From a checkpoint of a small transformer trained on Wikipedia.
Size: 2 heads of 64, 5.98M parameters.
Architecture: RMSNorm before each block, rotary positions, untied embeddings.
Training: a variant of Muon for these matrices, 3437 steps.
MLP neurons of a small language model. Each row is named by its layer, matrix (down: output weights) and neuron, and shows model dimensions 0-159. Each number is 500 + 50 x the weight over its row's rms, rounded and kept within 0 to 999. Numbers have three digits each. A neuron's up and down rows have the sign that makes its largest values positive.
A block is one neuron, or neurons of one layer that tend to fire together. Before each block is what it responds to, as a language model described it from the Wikipedia text at the highest values.

Description: Short letter fragments a few characters into a word, usually right after an initial letter, as in P-h-iladelphia, c-m, p-g., bud-g-et, Pot-g-ieter.
L4.down52:488499440609505462554538470554509434480540416440468547553546495456475470551603585544550578501484464481507547515434435494489527561536537491579439525592486479446481408538424525528559439480555546497497547511509431510514452396464614463468544459454491416448453538481471544561492514552532451446492466522560475504512397552509528500453525575475509427461474613484447420485480479454513475538537468542530584632552477441521488606459511454563406563548524543504569562550490505535466453464603437
L4.down263:385512541565510589515450511511434582570474601592542521495428502518507511403508446396603522550516496524516601532453509444528462496464410479520493511444462466496461495474486493543480471466432528522477539525438405514470495457366493529463573433497482539540450557520521516533542553596507522531448532436492530478420598474427505527478581622491448549439588443533578482516504527450530552479571457461554526540473599484443484530531569470441547539491590520593502434515498542519528496513475595
L4.down276:478493460520481504544545515508535476454430505506520556603421565571536525514432446530541427678415530520438470513431471531493469447591476469476522435516563586462522533516517589587570496525486534476584438559442485492466548454495470495538475570487491572440431555470480447457474478473564406478468534529515492483425528496596526420498573452550427537490555581505493571480371524548483483477499607486560514471421491417559559506460512529441508439453536473527529517526523540447468606420539527
L4.down398:529505601471535538594510428499578558570441502574498447531432453522514436600521510443525558535485496507563473456575560562466510440498485496590549450556418590572581459516505502534572460488435448559581491453449553445481500439495537512554562439452446446513532487539559468522487526453507518546485518496459520497551482527562573607500481530583457525419433514517628488503496531549520457551457498569498429446445597539521488615454494403510494510470471527498532513393441456549535548468519379
L4.down431:473489520517494537480549608433501529420462473380450538486431548392478525574436431531628458505512525595434486565509466500542548494527471606387507575463562496452456512473542572428428492458527570571423532639448430574440560478516503421493517523451519551437479484534422562482464491583493447421449531502560496446418515469521427528504472402516466499566477419462470465499518474457488430566504532484499461490551466474522510515484518562543491551477539575519489512522569434527431549470495528
L4.down486:529533481465564537558373470549450508544510539458538417534586433482450433509572492494413553442459458531614512424421455537504437544506450467477459494474448493534423370492373548537530520482494512499497529469495548569496568469502559518605545504434490460530458550515576480507502423552483516432506500444459445512516530479459491536431472528514557622500587450522522558509667486399502467519455554507516425449491560558458483490491436567503456379477491458461451502447447527521472487517523540
L4.down514:464434391463463435442517537481442498535475457468562587536440615566483421497595468474593454543464462542528534429557473462579492517457579619435508493509507506535474500446446454368564505538416406537457452495480373500436543467516484528531550435501563527522456447545463454465492514435431516484429469495563495531540539514518592525462594388441508516508423436436583548503480501495502416517471468552515540443524527524490448452547525478438530489469485468436470540466528510487553561598484523
L4.down573:523478460537543546518554451496526581497504470470483528447507562599606508495451428515534520424381386482572434491543514471545544566478507535558515418465516519456577481570531450427510422521541452435582471522489469398415531487424468506522522495541611509389503550520452398535502534517380479447555564502461411515532448531518509632480496526516518540518524443503554508567446530518534504618473534489504516508470510556558458511473575533468526498534454495470475565606413451535524471589528490

Description: Periods, articles, commas or "of" inside multi-word proper names and titles, mostly before the next capital, as in David J. Peterson, Tucker v. Spalding, Bring Me the Horizon.
L9.down606:389483557469506478509527480546504518508484481525454506542463560511519546534535524505469541834495489373500449501555530477529453565543496494502520525517558470545522498541559483580474518529513481466415469504480435482439489463557438468488524431508488549478509454543435519445542469485490599455550491509478468503491497489494386464447479571512537569550508500517436550499502576561449358531527459505516473496501434497482484534471504479515484502583514448486454577480546575572474486577570535

Description: Single letters or short pieces inside split words, mostly personal names, like the n in Ernest, Donnie, Maynard, doesn't, or the g in Montgomery.
L3.down124:581459577437429509459554422518501440512497516489469422586392567557452583373511513521451467457557385565544462486486495505455509519483467544506515481513521552434493472521522495590601520523523490476445392472440514395442538482414565510540407486560564468495567458537487478493608452478453579535521477537444450515555412441486520505504538576516548458481466598479497440543472516585503485497387495576500553452497585454545558458442537487521478458485379524498475465501529495484565483498547559
L3.down246:520497570497562592521476509459569434545441525513522579451453487478477454536586461541506508406505483458488529434544417467553464495506603480551581458489570494503509591621494623437583566424494424529547492471562469444562460430557451532573518503500487534525474488510617545476480477521526481556470445521449640501490562471589518458490390514555516498567569538493514492540461535525559488517508460526532413452448520381535490464552525529532539536414505566409454501478489454505569509498545421
L3.down297:571482572478559475533541527593496445564400530461517493556479534473451500493487454493506447403497631426437452536521530390507565458597489523441528423505367477435597493471499529459452445508455562551492610506553474612450400499540428527404508473509462564578540486495483535503487469572418522555524493448536538414512551498471427448489448507513511487458492452492510462568442549488466541423528539468528484534423612581465558465563543509511523499453504563442434520493505509503509465506444578
L3.down388:589468548542440490451467533521577500537531477393450486418512513548537448521505412408539559570550520462457519480434426505462576509494473481572431573453489547482618571538559489541523486440441434523438537467553466584529466444584531486494489414494456467584482526457451483437550501566501594480547484535551555619545453534486587441481510501470471477558462512487432518596497411549459448530530495496501432495600449533474468487532548466459428512484597463480417554630441453475533474478531492
L3.down415:526606580479477569480383546542487438449444528500436456494471472459485536509462448433551518417565486502525489410557507555540558437542439515533503653436420461521511505544527462531501538520498551538544565462486531478476485405525535578539585485522499462423546431448527494425491548516512491523503437516537475620549424490546490596406499397439508499494555505500539412582568500549445476586454557501479599427503537432577543454542504454488484517458440486478521494453414455459453579477454495
L3.down436:457541537502531517472579542518419502525490491537483530559553483517507440462462589470571589511456453524561527423467493520475572495480618509593471519630466518520594426462549539600504521547581565547536441619407450560551564485478413438583483478459463531529534456421542524523544459535534471426434601523499509492503464610480478501472503573521466530583522459552409523443464520462521534518468604535524521459452488564514516543535618490562523490502512595498487532486545399483543527499469539
L3.down445:535366484531593479504479478530444529529423522511541592482579586475560446490454531478519452459616457397484460590523529513466537415459565486537515420537531478501485549462560451519447468512533459527456457487488443438435492544543547463504581470508465488507466466469516419474439404464493500463446484479499593373576491556506430454532468398521499482576530458459430512570469548527494475505489545527488406457436453548537551500474430481612492526530458461559444481367384562486489487462527534
L3.down479:509518504571563513532504454633597564488412580567444494506396495441501472429545492489520511556531508506530510519432481504526467464461426520476530542495520450506487534420527556556543449533464417529542563491558464507492432510488500476555482511511476422527428596494431497497552405474485503507549399437557459479623494512542477465585484533385580476468417461472616432502496528512414542512594493518526484588462590469469441470441447468535422477547487540449456527440530567475405560462425477

Description: Second word-piece that finishes a split word, mostly names, after a short first piece: Sa-ud-i, Rimba-ud, De-ad-lift, Ca-ber-net.
L3.down14:555536543535604391513385518494467487450547469537444557540557570515413436490434503467490497478441526561508537399486446521486490439575553482600499445549588570468539496552536532432508488597480472614554502492487494440497486561532583453600493485520501474450533523547515557440479474447509479523553461517470442566447574542495520453498502493449497540529537533473409555418466467461538465469453511505489455439473533539680445482489440531372545474521545464442525471463497447508481473383490429
L3.down161:536458454512547488487461466470497511468486568556464559579434429549454467442441479567464536580505495508552439367502528453532499495556512540555573570479556497559548471493546390582497500527548524514549385547487574450507510538609569512548462406429513500465464436595524469420450628543500537533484536445568497450491585509523523472517559506495510468500479580544447507500533384489571481418513541638513428462474468390495483531542502564482483442558489432438476535500580514470519503508468449
L3.down225:528507557495550486429513454520498460439544536465537519469576440540508551503488484535623466380424478505522438499465551528516558467444560494537682432448435488459538443508478473539521582522526422498569379488458493479559461547534568470497392528447490440503488426532542610515538550487481442458617430475503497536460524523528464527535553481461517443536503494385541456531480576562565446538484521472473496488393512429509446585526575635523543496480429558482517495482515499532491521487557535
L3.down250:486439464475528482452529511493442556537573512504481540458585502542512483417495499506426473456585450440551461530528562448483447502496460518413488479442434469539527468494520448449527483455454407411585534517448594482427471590453494470524578539505520463521361500475515496459469463493440514513616527546444475455468521546461528463531514564534491568427567468572487510418458561509521495541463488364502595594592482546461465565514429568566512436568367446520604518467494449464541526510444509
L3.down285:549424534480491531577507564477468508500491570539450510453599488524487512497521586432569504433482506474524481588507512501459517569496496464472573493560589498455457474517550513474489491453457455536470496568616559579498507564577440415571561525556467457547480598518498461508425561446546460477520520425534484530441518559473508355528435458446471510442422385499554495382529496567457455468502574498546465514533495565560535499425462421501457534577531541567529468488443592561415498473589418
L3.down294:484439487483502445465532511513534493501478480523501487523538451501383488516500546473486530553529410586511566543466498507549448487477447449441585608436443466502561501509519432532487460497485531422584394460487448509555525498477552491581607502470484388495469536478582477568455495411415449548412460504512574494433534611482585421479505453517490471528514539561405532510486480432578499463531454452568524548501462464563506552498594559538446437491595521405432478476447561457458438451579596
L3.down616:500624551443477429519469510518485485482589412482404621505604392467497562551506528489523562558497474480484560482477486581379513517508509519515505521456543475503474533463419515462577551483485474486452582479470547609582445540482545450553556503491460513600426476510524558548475602403446495459435545463441518566521531535421467532569513503526476494450532434497500575461480509468442459563447443549426449493489424461543457527511492554561518513524618502564438460571513530551458536544409468
L3.down639:536515514516496532437499501589510441464410542511520460506460516482535499537479453569446436535493497552513535482600510570527524495507482562521553552401524449494507479593565528434430540499453501469504533394507475436525467444479508428550494478466461429500529425494505516542479371529501487490470500555563379578495478508481458518594492602477475552488433561412393570518480581518459454574578510469381475513552503518504484494437503380423527442505561589508469441486516519543603387421502560

Description: Periods right after a list number or inside initials and abbreviations (1., Ph.D., U.S.), plus table pipes after numbers and some mid-word pieces.
L3.down25:559510510472513433503536510544575474526525539578556456440388556623462446509484481560509482486497495494472507567511543457440424476543495526429606458581525503500520507488470522563512465483465405630609540440563523579534576551539459559564577540355447451449457509488526509425625567484396512525525537533447487528531504536424479429454509354480503516472479434517445503416450529492487499555512475469502479510468497589592521465487552542473497525542517451564498485511455536559554440491511485
L3.down111:435497477457527560489455557514509486493536531611514520529597494439546523470509588444489542381560448535500469462526483486499494442441529495466562495511486487571505580490496478592510500571448694523454545476477484508495576517487453543513499433495533555520461404521453482406500552442446464539520555544569511575439532505550539603482484406495447482602536559477533450514504477552491409458479480542449531487450484489432502460526378519525581458542454406475558475494476525497428469446415368
L3.down169:570502517489490605501458495487520498472523438471557459423521577455521437569485464580521507428464477415451506541518444434543388445528525568449579509519497505541468470609538521404522423482636491545641476483488491558596545538479437467455574458546512569462483451500534494517588579548534595567521433510498460523582551574524497495512465456525562519487479412459520527560551550542471562532486481533450412524464463474476437397491509539421494427520543407470475524484446468532468532548563469
L3.down210:528524484557483423479541519465501374518443587512518591496490485479424495507533494478504482550553510441617420434615518448590534498520543476523501546483453439553512445445543411493409421504529613488567543456505487511424509468528511491486551523563540575471514477540553489469514572431512506533520400469526539459473546573464512547489419396552490504485360517584429520523502530513530446460605445456499527498465406450508560515508535480581566540458559460487488421477487491510375516509507594
L3.down327:537527591361480449462514526484449448460478548508520463478464490523542551561449450470525468534443510547594436519540490494455470415427536464555519466402581412471521557516433487567586487514523557558536533446436544460452411534583609500493463507545451535491488549439456563423584463564422483517585488450449531581546457530574502449471534453490532516570531528583518478520550467502523405550517415416472496453490420476573421548466553464516531544462481512546603483528436536417494537537445466
L3.down429:513536510489500498413518466461462468474545399597545508476484616568534521458445439478473505553472525389555538360481490501391467471456498459500527550392455457529489528550453456501513471483563552491456466539604520507491482553420581589516498564551519594531557435400493572482568473540546385419463474464518612526514497540518554475506443542497420538530485454490495534515596482499494517508532491505609510450521601489500423454457499501496474516610461566447565457547483520486516488442535570
L3.down460:479570531557437462572486470629497587493518505487479542498650489395461470540547504508461453639605511518485513555471594523501468553485482478498466533471509545560511398455436470390485537419508481535486496477592459550495507579466560444519528652478456495469505448589463534506529473500458549400473522492491537544472444511467492456521556552449483566376463551394525526480506447494565464513545564473525462501542438511497523567407460463457464497453513539538472469454485521568429473569485534
L3.down531:491531456561435476499401492484520338502501548553475466523402507432509478525510445526507552418406538425530455503556569525457452387562528470519452533546557466459534626525528534451503441587539414459515539465500527525487482500555451437439447493535520492533471498467589462457468630518507521475508510426529586538576466505444499482549483485427414436526541432498497424502519459531510460577444492470482549493466575479533566444577445502496587509563470541503550538613519488421488491420592519